Weights of a small GPT-style language model, trained from scratch on English Wikipedia.
Size: 13 layers, vocabulary 32000.
Architecture: RMSNorm before each block, no biases in attention or MLP, untied embeddings, normalized queries and keys.
Training: a variant of Muon for these matrices, 977M tokens, 7451 steps.
MLP neurons of a small language model. Each row is named by its layer, matrix (gate and up: input weights) and neuron, and shows model dimensions 144-239. Each number is 50 + 10 x the weight over its row's rms, rounded and kept within 0 to 99. A neuron's up and down rows have the sign that makes its largest values positive.
After each neuron's rows, "fires in" lists the words (lower case) most often at its 100 highest values on Wikipedia text that the model never trained on. A number after a token or word is its count.

L6.gate810:84 61 39 50 35 47 56 42 42 38 56 33 57 37 54 42 40 44 73 40 37 47 45 38 47 59 52 46 51 45 44 43 61 64 52 60 64 52 62 62 58 51 41 43 51 49 48 57 43 67 55 32 54 34 31 38 56 51 49 59 45 50 53 79 50 33 48 56 41 55 50 35 74 68 40 59 48 55 55 56 44 40 40 64 46 33 61 40 47 43 58 36 79 55 46 60
L6.up810:62 37 70 48 55 30 20 59 43 40 50 39 46 56 48 48 49 58 61 63 62 45 48 50 45 28 53 40 46 49 51 42 45 65 41 58 45 45 27 68 39 54 56 51 50 59 32 67 39 52 57 64 42 60 67 52 52 46 46 49 50 58 38 60 42 54 32 55 38 35 34 42 36 45 51 49 44 52 39 62 61 45 64 48 37 53 67 24 57 36 47 64 42 36 50 52
fires in: "of" 40, "for" 12, "the" 5, "in" 5, "56" 4

L5.gate136:56 42 62 31 36 66 46 45 64 62 55 46 55 44 59 59 42 53 62 65 27 35 63 43 50 47 51 43 55 42 49 45 60 38 47 41 44 67 50 54 45 61 64 55 42 52 53 43 53 53 52 32 50 45 41 59 51 60 45 59 37 52 53 57 52 57 42 50 56 56 54 46 33 36 37 52 51 69 42 40 48 56 39 48 63 47 39 50 55 65 44 55 57 50 50 34
L5.up136:62 37 45 58 40 57 57 41 53 53 45 45 59 54 62 56 50 65 61 67 50 35 39 40 46 47 57 49 63 29 32 29 52 40 43 46 40 53 64 55 33 40 42 55 26 45 57 54 59 55 53 56 63 37 42 58 37 49 34 52 45 40 43 56 65 37 50 59 53 43 40 44 46 49 54 55 66 51 59 60 55 45 39 34 66 49 49 51 61 57 58 63 56 54 72 41
fires in: "for" 91

L6.gate907:43 71 51 54 34 35 64 56 52 36 43 37 43 54 47 49 52 33 44 39 43 33 39 47 55 55 52 55 70 35 43 54 63 50 29 46 50 43 50 59 51 41 34 58 46 47 41 78 54 37 56 55 42 47 32 62 65 54 40 66 39 37 45 36 53 53 48 30 56 47 77 53 41 58 58 48 58 43 53 52 54 52 39 68 30 49 24 38 56 35 51 37 71 52 43 58
L6.up907:42 40 49 59 45 50 72 51 45 50 56 52 44 37 47 34 61 20 48 48 51 48 29 67 56 59 47 42 40 49 32 44 50 30 48 54 47 39 44 48 69 46 53 52 45 48 47 56 54 55 67 52 47 42 39 48 70 30 38 73 57 52 65 50 52 45 51 33 47 34 62 56 47 56 55 48 61 63 54 60 39 46 49 58 64 47 51 53 57 43 47 38 58 65 27 48
fires in: "to" 38, "by" 19, "of" 12, "from" 8, "using" 5

L7.gate1111:16 60 58 44 46 37 45 44 51 57 67 57 61 39 47 66 44 44 69 63 39 60 46 57 51 51 59 51 38 42 47 50 47 53 69 53 48 48 28 45 54 31 51 55 48 33 50 41 42 60 64 39 49 38 39 38 48 40 38 63 62 24 41 44 50 39 42 51 53 59 39 61 44 50 43 68 49 34 69 50 56 57 36 40 43 52 48 43 35 44 69 63 70 46 50 49
L7.up1111:52 42 38 53 49 54 31 59 48 57 53 53 58 59 42 46 65 40 51 52 56 58 53 57 36 48 49 54 51 55 48 41 53 70 68 41 38 52 69 37 47 62 39 49 53 48 47 57 56 39 41 25 63 61 68 52 32 47 65 21 53 42 50 69 46 57 66 44 63 58 45 48 37 45 64 53 51 50 31 52 41 41 44 41 47 59 51 41 56 53 53 56 58 60 51 42
fires in: "with" 76, "have" 16, "had" 7

L6.gate83:53 62 69 48 47 57 42 73 54 36 75 46 64 43 51 57 54 38 63 54 56 67 47 55 56 53 55 60 65 48 58 36 44 47 55 65 44 36 36 43 52 43 54 47 44 26 34 59 49 49 52 51 46 70 33 38 56 56 57 57 50 46 49 35 49 54 52 53 43 53 50 53 52 60 42 61 59 51 44 52 48 57 47 48 47 57 30 47 43 38 40 47 43 49 49 49
L6.up83:29 49 41 24 42 45 43 55 54 60 48 49 39 78 39 54 42 40 52 52 50 52 68 56 48 45 64 45 41 50 53 47 53 41 40 50 55 51 49 51 39 51 62 58 34 43 37 47 44 64 52 47 42 61 38 49 42 48 58 74 59 48 49 67 56 52 42 61 56 50 45 36 48 48 42 65 51 36 45 57 53 48 50 51 37 44 42 35 59 52 56 44 47 68 56 53
fires in: "about" 21, "than" 17, "of" 12, "around" 8, "at" 6

L5.gate1154:42 58 56 59 40 62 43 66 48 43 61 47 33 54 48 47 56 44 43 36 27 69 66 54 59 47 57 33 52 56 36 60 54 39 53 63 37 39 36 37 41 46 55 38 58 55 70 46 41 37 41 53 43 41 51 69 71 66 67 65 43 50 44 59 62 47 47 39 58 61 40 65 50 57 57 53 67 51 46 50 61 57 35 35 61 56 50 46 48 46 59 30 60 63 34 58
L5.up1154:63 55 41 43 55 55 51 47 62 40 50 54 45 35 52 58 31 58 58 27 64 61 49 58 53 61 46 26 66 49 42 39 50 41 60 70 24 45 42 56 75 54 54 55 49 40 56 28 41 40 38 45 36 46 47 44 46 47 54 59 56 38 44 36 53 43 58 40 33 77 51 62 66 52 57 49 51 58 63 41 55 54 42 51 46 47 42 56 51 55 40 55 52 52 52 39
fires in: "of" 59, "from" 13, "the" 6, "up" 4

L5.gate878:58 50 43 35 41 40 38 51 61 58 55 55 50 48 40 54 48 53 27 51 46 54 36 61 45 50 34 28 59 37 48 27 51 49 73 55 48 38 42 41 46 43 39 51 41 36 44 58 68 37 51 39 49 53 46 57 50 55 61 59 37 54 54 60 54 45 64 60 59 75 55 47 56 57 45 51 64 49 33 47 47 49 26 69 52 31 46 53 48 47 47 35 40 47 54 42
L5.up878:72 48 50 54 54 41 42 47 36 45 48 51 46 50 48 59 64 55 62 37 47 60 66 59 52 48 41 45 54 52 54 42 44 52 60 58 40 50 37 60 48 50 40 48 29 43 44 65 50 53 43 52 59 56 50 46 65 28 48 36 54 58 55 56 54 40 68 51 38 32 39 44 30 58 58 75 50 54 55 40 68 50 50 60 38 65 50 41 36 43 50 34 43 59 50 69
fires in: "of" 47, "for" 25, "in" 6, "by" 5, "to" 5

L5.gate583:62 32 39 50 49 65 47 45 27 55 49 57 52 43 33 56 48 38 47 55 41 55 59 52 40 37 42 47 30 52 61 56 57 61 52 31 57 55 32 54 43 49 54 50 57 60 36 57 66 57 45 47 43 52 51 43 47 53 49 54 54 39 65 45 50 41 50 70 43 40 41 42 67 59 53 59 40 16 50 59 42 45 55 29 55 40 41 51 44 37 53 33 56 33 60 39
L5.up583:82 44 58 38 63 55 43 38 46 45 47 48 62 53 59 46 52 48 62 50 63 59 50 48 48 40 57 55 39 58 54 52 57 61 55 28 58 58 38 64 54 53 51 58 48 72 38 73 50 56 55 48 49 56 56 51 71 58 42 44 51 31 50 43 44 42 42 46 58 43 42 28 37 69 53 49 33 43 49 41 55 53 31 56 47 47 59 50 49 41 27 33 50 35 47 51
fires in: "the" 50, "in" 10, "of" 7, "s" 7, "his" 6, "her" 6

L7.gate1103:61 43 43 60 33 30 53 52 62 46 44 57 60 48 47 47 64 56 52 41 43 15 42 55 54 55 64 54 37 46 60 43 29 61 41 67 55 46 45 65 43 54 58 53 42 47 37 49 43 47 69 53 56 54 41 49 56 41 43 60 47 67 59 64 47 62 43 42 49 44 29 41 68 69 52 56 77 39 42 65 46 38 59 51 49 51 37 60 46 38 46 57 54 54 53 53
L7.up1103:53 55 44 50 46 39 50 43 41 26 56 67 48 54 41 44 55 48 49 49 63 35 67 55 58 49 53 50 35 67 63 45 53 59 39 66 64 51 48 59 43 40 56 46 65 37 41 49 39 59 42 65 48 50 44 45 56 57 40 21 39 39 61 28 47 49 55 64 52 38 58 38 41 52 46 53 44 46 38 50 48 58 56 38 46 62 41 51 37 45 66 24 47 48 52 59
fires in: "2" 18, "22" 11, "32" 9, "12" 8, "1872" 7, "102" 5

L4.gate1254:43 63 51 43 56 46 50 60 54 71 46 23 48 61 37 35 50 70 47 54 60 52 37 36 50 47 39 47 63 40 68 47 38 31 48 49 57 58 46 60 56 55 45 56 35 56 30 34 53 47 61 52 42 53 34 50 52 54 54 52 55 46 75 55 46 42 63 68 59 50 44 69 34 39 40 55 48 46 66 55 47 57 58 54 50 33 59 51 23 42 41 43 62 47 54 39
L4.up1254:53 55 48 45 60 61 40 47 33 45 49 40 44 66 37 55 60 59 32 56 52 36 49 32 48 55 57 44 37 63 53 61 43 45 66 65 63 49 39 70 39 47 50 30 48 48 47 36 54 58 43 34 51 40 50 56 32 36 58 56 56 73 57 44 47 53 69 71 36 48 34 37 51 45 54 50 48 48 48 38 30 30 57 27 50 42 63 47 47 53 44 34 50 22 47 49
fires in: "no" 43, "little" 10, "one" 9, "not" 6, "never" 4, "lack" 4

L4.gate36:60 44 57 39 59 70 50 47 66 68 61 53 54 65 56 59 57 52 46 31 58 49 64 45 49 58 43 32 49 47 56 37 47 43 53 68 61 51 35 62 36 68 55 49 54 56 49 34 64 52 61 45 51 52 39 60 42 31 67 48 65 44 48 48 58 46 36 73 45 70 48 60 43 55 47 51 39 60 61 47 51 71 60 40 56 49 49 54 62 62 40 38 66 39 44 62
L4.up36:55 51 56 64 49 61 52 54 43 54 69 49 58 44 41 55 52 56 70 40 71 42 50 39 68 54 37 53 53 47 43 46 32 42 46 61 65 44 29 49 53 33 57 56 54 45 49 62 49 60 63 68 40 45 55 44 62 42 56 41 45 65 60 53 59 56 51 72 46 51 33 51 56 56 53 35 45 52 62 64 44 63 57 52 57 46 47 64 45 52 49 51 28 56 46 52
fires in: "not" 51, "t" 6, "without" 5

L6.gate623:62 60 33 31 38 49 50 38 59 55 61 42 45 42 48 33 48 26 37 43 58 50 38 54 53 59 43 44 55 48 56 35 57 59 57 63 50 53 43 60 58 41 50 52 49 36 52 62 34 64 62 54 41 40 49 52 49 50 61 32 42 56 68 49 55 43 51 62 54 58 59 42 34 62 54 64 57 41 57 23 55 37 31 56 47 32 69 73 63 47 37 58 39 67 38 55
L6.up623:50 33 58 47 47 50 49 51 45 35 26 33 44 25 48 61 41 69 45 32 70 50 75 61 49 43 55 48 46 47 54 51 38 74 65 54 63 44 47 69 39 45 28 44 31 81 49 52 47 50 55 50 45 55 52 40 51 64 55 53 41 47 64 27 44 48 40 47 59 48 44 45 68 46 54 52 49 46 42 61 41 40 48 42 43 48 39 39 58 39 59 56 52 46 36 51
fires in: "in" 51, "on" 17, "for" 9, "between" 5, "to" 5

L4.gate206:54 27 53 54 53 66 48 48 51 32 63 57 37 41 40 49 60 52 59 53 50 52 50 86 40 51 54 52 39 52 48 57 61 45 56 48 44 41 68 70 42 49 42 39 37 40 41 65 54 61 54 54 31 18 49 38 61 33 55 51 48 38 59 43 55 57 48 45 53 42 61 67 51 49 47 41 46 52 36 54 42 65 51 47 62 53 26 40 39 66 60 56 57 45 54 44
L4.up206:43 39 32 43 27 45 49 55 44 42 23 42 64 26 47 50 46 49 62 55 41 48 29 65 50 53 63 42 44 55 40 61 57 39 28 40 62 36 61 58 46 52 52 43 53 56 50 54 46 51 48 42 45 48 45 50 43 46 41 40 53 46 73 55 57 55 43 45 60 45 63 51 36 47 55 51 71 41 55 43 44 57 51 42 60 56 54 57 47 56 58 37 64 41 37 49
fires in: "through" 30, "of" 14, "using" 12, "from" 11, "via" 7, "role" 4

L7.gate629:48 42 58 51 46 61 49 50 70 59 37 47 66 41 53 49 46 49 61 44 45 50 52 56 69 62 31 46 48 54 46 50 47 51 56 41 63 58 41 44 54 59 54 47 46 61 51 51 28 50 60 44 52 53 42 61 45 54 75 53 35 38 52 60 58 53 44 59 34 46 46 57 53 39 52 61 61 38 42 28 45 56 43 53 45 60 50 50 46 57 40 45 48 41 53 43
L7.up629:53 56 58 44 35 58 77 50 57 57 44 47 44 69 51 55 51 52 57 61 32 41 44 49 56 43 46 43 41 45 47 41 50 40 45 56 48 55 52 47 47 51 60 50 31 68 50 43 49 53 48 61 67 45 33 59 45 46 47 47 36 50 37 38 60 54 63 41 54 54 46 51 55 50 38 47 62 61 51 47 57 48 31 44 42 44 59 44 56 51 55 73 24 45 33 52
fires in: "for" 71, "after" 6

L4.gate589:38 64 47 53 22 61 51 49 49 43 44 43 59 58 43 58 55 50 61 54 45 40 53 44 57 49 33 57 40 63 31 54 43 47 58 42 50 56 33 61 52 39 47 63 44 36 61 64 51 39 49 55 47 41 37 54 56 42 42 72 57 29 53 49 55 35 73 38 64 57 40 40 53 44 43 48 35 53 50 55 37 39 53 39 51 71 60 48 47 40 52 56 60 48 39 25
L4.up589:26 63 48 50 36 52 46 37 48 53 34 69 47 50 48 61 50 21 43 81 44 74 55 57 69 49 57 66 44 34 33 42 39 57 59 60 50 53 45 40 54 52 30 52 28 54 63 57 49 46 47 35 47 45 36 50 55 45 46 66 61 58 64 50 67 44 33 41 72 52 49 44 50 42 56 56 55 41 48 36 32 63 51 64 59 47 45 33 57 71 66 64 41 73 45 31
fires in: "with" 73, "have" 11, "has" 6, "had" 5

L7.gate970:58 67 72 52 36 59 38 51 60 57 53 49 57 38 60 44 50 51 43 50 67 41 66 44 53 57 53 61 44 60 50 55 45 50 62 45 63 50 51 50 50 41 42 43 58 54 38 48 60 40 51 51 34 44 62 46 50 44 53 46 42 55 41 60 69 60 33 43 48 58 36 64 58 51 45 49 42 46 48 61 58 50 32 50 47 50 30 64 66 41 55 48 60 41 63 85
L7.up970:45 38 36 36 67 46 48 54 69 67 46 60 49 54 66 40 57 55 62 32 59 43 46 50 61 40 66 57 43 60 67 48 45 60 54 58 49 52 65 38 48 54 55 57 55 40 51 50 39 46 45 53 48 38 60 48 49 45 38 66 59 60 27 54 47 60 54 70 53 57 68 60 58 50 54 53 53 54 32 49 53 51 49 44 65 23 49 35 46 58 59 43 54 24 42 61
fires in: "at" 28, "to" 16, "on" 12, "before" 6

L6.gate1331:56 48 30 51 65 40 66 67 37 47 58 43 64 50 32 29 72 39 52 32 49 41 39 44 47 49 62 46 49 49 38 68 54 52 57 66 47 66 48 53 46 48 39 59 50 65 53 48 60 50 74 57 41 59 53 40 69 40 60 51 65 44 53 50 51 31 51 56 48 59 43 43 40 58 32 53 50 50 40 49 66 42 62 52 28 49 54 48 41 55 56 45 49 48 44 54
L6.up1331:49 26 48 54 63 54 43 53 46 42 58 69 35 43 36 44 47 57 46 43 32 37 48 51 57 46 36 54 49 54 42 48 55 54 58 62 64 59 54 49 47 48 44 44 47 45 61 45 51 57 58 43 58 64 37 59 68 32 61 35 54 51 50 57 60 45 49 46 43 44 39 31 59 58 47 43 51 30 41 61 52 31 53 60 42 38 76 60 45 31 39 40 42 54 64 21
fires in: "and" 81

L7.gate1259:45 57 43 33 53 70 44 37 52 43 53 38 34 48 54 66 44 37 55 55 56 29 50 45 51 31 41 59 48 58 53 48 58 43 43 39 64 37 41 41 46 65 36 49 39 47 56 47 49 46 67 42 32 37 41 56 51 38 37 56 44 33 53 66 56 61 58 36 44 38 56 54 40 68 39 47 39 45 62 57 35 56 53 39 59 43 54 57 57 53 44 41 48 57 67 43
L7.up1259:32 47 44 63 54 56 47 43 52 52 53 73 55 58 62 44 40 58 25 47 68 32 58 45 52 44 53 75 58 50 64 49 62 32 57 52 69 58 44 49 60 53 61 40 45 45 50 56 55 48 46 44 44 41 49 44 37 53 45 41 40 40 39 51 79 69 55 46 61 40 43 45 41 66 43 37 46 56 58 53 43 51 63 32 40 39 47 58 71 51 40 46 42 63 43 62
fires in: "of" 57, "by" 23, "with" 7, "from" 5

L10.gate143:52 45 49 50 41 26 41 37 49 58 62 49 56 35 31 31 48 41 53 48 53 50 45 49 61 48 43 61 60 49 66 38 46 61 65 33 51 49 46 24 55 79 42 64 45 45 77 63 69 42 62 39 39 57 33 46 58 42 35 41 38 34 47 42 55 37 48 50 33 50 64 59 53 53 53 61 54 56 46 50 48 42 38 49 52 50 31 50 43 45 60 44 54 53 56 55
L10.up143:50 55 42 41 57 54 62 46 57 71 54 53 25 79 42 37 56 60 58 49 53 53 61 42 55 33 60 52 48 62 47 35 31 66 42 63 58 50 44 51 59 37 55 52 63 53 35 54 52 47 43 54 34 62 59 47 48 52 43 32 60 71 51 58 61 47 49 45 57 51 36 40 45 56 48 38 52 48 48 42 43 53 38 63 68 38 44 51 22 51 72 67 31 55 53 40
fires in: "to" 34, "on" 22, "by" 17, "at" 5, "and" 4

L4.gate1031:58 59 56 36 50 72 56 49 69 36 59 54 65 39 54 59 58 49 64 61 53 52 58 64 33 47 52 49 41 55 73 55 33 48 45 50 41 52 62 56 26 62 54 50 43 22 42 50 51 41 56 46 45 58 43 54 54 64 65 60 45 55 52 52 52 37 46 61 29 39 48 35 56 64 59 49 42 35 51 48 50 37 51 59 59 49 55 69 58 38 44 55 39 50 68 53
L4.up1031:67 41 63 40 47 55 37 50 54 45 42 43 45 60 57 44 50 40 51 63 40 48 46 52 51 57 53 28 44 54 62 52 44 38 50 43 69 55 55 48 47 55 61 44 47 43 49 58 35 43 46 42 45 60 54 63 51 47 69 77 53 39 53 38 40 62 39 43 48 69 57 61 51 41 56 59 65 48 44 40 55 46 40 59 51 37 43 58 50 48 49 37 56 63 55 57
fires in: "about" 23, "around" 16, "over" 12, "nearly" 9, "almost" 8, "approximately" 8

L7.gate969:77 49 51 50 50 60 40 54 69 48 51 43 37 49 53 47 43 69 56 56 56 61 42 53 39 45 56 56 43 52 47 36 53 28 56 57 61 56 40 58 49 44 67 51 60 48 54 43 49 51 49 50 43 61 42 47 51 44 58 42 50 60 53 54 51 47 65 66 49 42 56 46 40 48 67 63 54 57 57 57 71 59 49 46 62 58 72 68 37 37 50 47 63 53 48 36
L7.up969:63 27 60 42 50 67 46 56 68 56 51 49 47 33 46 51 46 51 63 46 36 52 54 46 61 59 41 46 48 51 38 42 64 58 47 52 27 35 64 71 31 25 44 59 33 51 28 65 66 57 54 44 59 64 61 41 55 49 58 33 42 43 67 52 65 72 38 39 51 56 29 62 60 60 46 60 44 43 41 37 34 61 45 43 54 53 49 67 62 47 64 42 58 61 54 60
fires in: "on" 29, "over" 18, "across" 7, "in" 4

L10.gate404:62 64 37 60 53 56 29 47 61 63 56 45 48 43 54 47 53 48 46 57 58 52 49 30 53 43 61 51 51 48 61 57 44 82 48 45 54 59 67 39 54 69 49 62 62 56 43 65 45 49 45 60 46 32 51 39 48 46 68 48 50 52 47 52 52 69 44 43 61 51 44 45 66 44 70 61 49 49 38 38 56 69 39 70 63 48 50 57 51 62 63 43 39 38 50 65
L10.up404:66 64 77 65 50 42 31 56 41 42 54 45 65 72 49 46 43 43 47 32 55 49 56 48 48 49 48 40 51 41 49 53 50 48 40 55 47 62 38 37 40 67 52 51 70 61 53 52 56 44 49 50 35 33 53 36 32 46 73 61 53 47 39 59 48 48 52 60 59 32 37 53 57 38 49 40 39 39 38 48 38 51 49 52 40 49 47 57 40 69 53 52 72 32 52 54
fires in: "in" 28, "the" 21, "of" 9, "not" 7, "from" 5

L7.gate331:30 63 44 46 31 48 61 44 61 61 55 42 41 61 54 41 35 61 37 45 52 40 51 57 44 44 54 53 35 42 47 50 50 37 43 57 49 55 41 43 41 42 43 53 37 53 42 38 52 55 40 53 45 44 38 48 47 33 51 54 53 48 57 54 22 54 55 39 53 50 43 50 51 50 54 41 46 47 45 55 59 60 49 45 69 75 59 52 46 54 39 50 61 59 45 58
L7.up331:37 52 50 50 50 46 63 39 44 50 46 38 49 51 53 54 68 46 39 51 46 48 48 66 34 67 47 48 40 42 49 63 59 40 42 41 59 40 61 48 64 47 54 63 49 48 45 59 51 61 45 56 42 52 41 43 41 43 49 48 38 51 53 40 50 51 53 47 37 39 76 43 49 53 56 46 49 47 46 41 70 39 40 62 55 33 55 56 59 36 48 58 62 55 41 49
fires in: "of" 37, "few" 13, "many" 7, "numerous" 5, "twenty" 4

L7.gate805:48 66 45 47 57 42 54 27 64 48 59 54 49 44 44 37 40 40 50 55 58 44 47 46 71 65 47 59 49 61 56 44 57 53 48 64 44 41 44 52 49 44 28 45 47 49 58 53 47 46 53 54 66 40 37 61 53 55 46 41 62 51 49 49 47 43 56 59 65 39 46 53 49 57 61 46 57 50 59 41 66 47 53 44 49 58 50 58 79 55 46 59 53 64 63 50
L7.up805:37 32 51 55 53 58 52 34 50 62 39 50 57 52 66 44 47 43 45 51 49 60 43 58 73 36 58 61 55 73 44 62 63 53 44 56 43 47 36 56 43 52 30 41 33 54 64 60 58 58 52 63 69 51 34 50 60 57 61 36 49 49 51 33 51 54 30 50 44 57 52 53 60 47 68 46 45 43 58 51 36 27 36 54 54 61 40 45 53 48 42 42 58 65 46 57
fires in: "after" 27, "in" 13, "when" 9, "during" 7, "following" 7, "of" 7

L5.gate105:41 54 45 58 44 54 58 42 54 57 53 52 47 50 28 51 51 31 56 41 50 56 66 43 54 54 59 30 61 56 61 49 50 54 44 32 43 57 74 64 49 48 36 55 64 60 55 49 43 65 46 44 46 54 58 48 48 29 62 56 54 27 48 54 59 31 68 45 46 61 54 27 59 60 57 55 30 45 50 43 35 51 55 62 48 43 36 51 45 67 53 41 34 57 43 63
L5.up105:54 37 43 43 60 47 44 43 53 50 52 43 46 58 22 48 36 39 63 56 47 40 47 58 54 64 56 48 49 59 59 44 38 55 49 42 37 69 54 53 49 61 37 49 41 64 40 41 64 58 38 47 62 45 46 42 51 55 59 42 31 45 42 43 46 53 55 48 46 49 48 31 52 73 55 34 44 42 45 42 45 39 48 48 64 46 47 45 42 70 52 64 63 31 47 45
fires in: "s" 16, "of" 15, "for" 12, "to" 9, "in" 9, "and" 6

L4.gate732:53 61 32 61 45 55 67 45 49 56 45 52 44 56 76 58 51 47 37 55 46 53 56 48 45 44 52 58 47 46 54 76 35 32 54 55 48 52 45 49 40 58 40 34 45 46 53 52 42 67 42 37 47 50 49 42 47 40 72 67 65 31 49 54 57 45 60 43 59 48 39 43 75 32 80 42 35 37 56 47 35 49 51 45 40 38 38 72 44 52 51 46 48 54 44 30
L4.up732:52 44 43 43 41 45 41 31 54 55 47 66 75 35 39 39 33 45 63 47 43 44 53 65 60 44 55 47 54 35 45 38 58 43 53 64 53 45 45 38 54 47 39 55 44 64 64 59 44 41 44 56 32 60 44 52 36 48 48 63 60 52 48 48 59 48 56 48 33 30 48 55 48 51 59 48 54 35 49 35 54 67 64 48 48 45 49 33 60 50 53 51 56 66 39 35
fires in: "each" 17, "with" 15, "only" 10, "have" 10, "total" 9

L7.gate938:61 34 53 34 44 43 63 44 55 33 64 62 51 66 48 52 52 41 66 54 40 50 44 60 53 54 45 44 42 55 48 51 38 49 51 71 47 53 45 38 52 63 60 49 63 43 53 48 48 47 59 52 51 38 52 44 51 42 55 66 62 40 44 43 35 49 64 58 33 67 38 49 56 65 61 63 68 36 63 45 54 47 52 68 49 57 64 45 59 39 58 49 68 35 63 64
L7.up938:41 61 41 56 43 53 33 57 41 49 65 41 51 50 60 64 51 50 37 56 52 57 40 55 43 45 41 38 53 72 45 47 64 47 52 57 49 53 38 58 70 57 71 43 35 69 42 51 57 49 54 51 58 44 49 46 45 37 62 55 66 52 52 37 52 53 43 66 41 53 47 52 66 64 31 30 49 58 44 45 53 43 58 52 62 46 39 51 53 52 32 25 39 48 56 55
fires in: "to" 32, "than" 23, "as" 9, "for" 6, "of" 5, "not" 4

L5.gate1198:62 48 40 56 51 76 40 57 47 51 54 70 41 44 52 39 41 47 56 56 56 37 45 40 61 40 47 47 49 31 58 54 51 60 48 57 61 46 32 56 45 59 57 60 51 51 43 38 38 39 38 44 23 45 45 58 57 39 48 51 56 22 56 51 41 53 57 46 61 57 31 32 43 51 46 53 42 52 39 52 55 37 39 47 67 37 47 42 37 47 43 35 52 50 41 60
L5.up1198:56 50 71 67 52 35 39 45 52 50 44 53 51 50 44 48 62 39 40 43 52 56 47 67 56 63 55 43 48 52 53 59 64 72 62 47 49 45 43 68 50 61 39 51 47 38 50 65 41 53 50 49 46 40 61 60 38 46 45 51 43 41 39 80 42 65 51 42 37 56 50 50 46 51 64 58 47 36 44 54 54 56 40 56 58 42 34 65 46 48 36 60 50 42 55 33
fires in: "of" 73, "in" 5, "also" 4, "the" 4

L6.gate464:24 46 59 47 40 64 44 52 47 53 40 47 48 65 60 36 53 51 38 30 56 42 46 58 24 46 61 68 65 38 45 56 67 30 45 40 44 36 42 31 44 53 44 36 55 52 61 49 42 38 42 67 48 52 53 76 60 58 63 42 53 38 55 47 65 38 49 61 46 44 30 66 43 60 69 35 48 53 59 66 41 51 60 45 50 49 38 44 46 61 39 50 43 45 50 33
L6.up464:28 40 45 36 51 53 40 40 60 62 41 40 47 58 54 45 52 42 47 41 51 30 58 57 35 47 53 62 47 52 57 55 49 35 56 43 48 49 46 42 50 66 56 60 55 48 61 34 40 51 36 57 54 53 38 52 37 48 61 55 32 40 58 53 67 48 38 39 40 43 51 48 65 50 64 46 43 60 61 52 48 48 58 59 46 46 52 67 55 67 55 42 40 61 31 55
fires in: "the" 54, "of" 22, "s" 4

L6.gate256:53 54 43 59 42 49 43 51 47 51 53 52 42 48 52 37 52 42 43 57 41 57 47 53 51 43 61 47 63 48 45 58 39 37 41 41 35 56 47 53 64 42 56 51 38 55 59 58 54 52 52 34 62 59 49 55 65 55 52 67 50 69 24 48 51 43 55 42 57 69 55 27 30 46 63 44 37 64 22 47 52 56 60 73 60 44 51 52 45 46 58 46 47 45 52 62
L6.up256:41 51 47 53 58 49 40 59 58 54 69 40 54 39 64 42 60 44 46 42 42 45 34 60 36 51 61 43 56 52 44 48 46 28 41 35 32 50 58 57 35 50 49 48 46 63 38 44 60 53 46 41 47 57 51 45 55 62 57 63 63 62 45 62 42 40 35 54 44 41 53 39 50 64 47 33 51 43 36 53 39 49 54 58 57 49 42 62 54 56 65 66 78 53 52 57
fires in: "to" 21, "of" 19, "also" 8, "can" 7, "tells" 5, "not" 4

L10.gate337:57 52 72 65 42 57 53 57 44 31 58 46 43 61 53 44 51 30 50 46 64 61 59 68 57 39 54 47 59 59 39 44 55 47 60 44 47 63 71 60 53 57 64 49 47 60 53 54 34 47 47 52 52 50 56 61 63 45 38 44 63 47 60 45 44 35 65 60 56 64 61 41 55 46 45 61 43 44 41 49 59 36 48 52 38 41 55 25 48 46 59 63 40 48 50 37
L10.up337:58 43 45 50 40 65 41 44 47 57 48 39 46 43 56 28 46 40 52 40 44 53 46 56 47 55 45 41 50 51 58 50 33 58 43 53 58 58 35 42 45 58 60 56 66 68 33 58 39 56 43 61 49 60 47 54 64 63 66 50 35 44 32 54 57 43 43 48 48 55 56 51 34 37 29 55 51 38 21 47 74 73 50 49 56 45 52 50 50 70 54 68 68 42 41 48
fires in: "is" 32, "it" 14, "was" 9, "are" 8, "not" 4, "also" 4

L6.gate745:41 64 46 51 53 43 36 60 49 56 57 57 63 52 56 72 48 48 65 45 66 48 58 50 38 59 48 54 43 51 60 43 51 29 55 61 42 59 67 66 54 47 64 37 56 45 42 41 44 52 46 66 51 41 45 47 59 69 54 62 28 53 54 63 64 54 30 58 21 51 31 33 34 42 67 45 49 50 37 46 53 43 39 53 63 56 49 60 45 38 36 52 35 52 61 52
L6.up745:52 50 67 52 50 60 41 52 49 43 43 40 39 53 41 71 53 54 41 46 58 46 61 58 51 40 42 60 34 51 52 43 69 37 56 34 47 53 52 33 45 57 67 67 48 50 39 58 51 59 39 56 56 43 38 59 58 59 35 41 43 55 49 74 64 64 48 58 42 56 17 50 44 56 49 38 52 49 55 50 51 46 57 56 41 43 72 35 43 45 38 46 29 37 50 58
fires in: "of" 19, "to" 14, "from" 9, "after" 8, "for" 4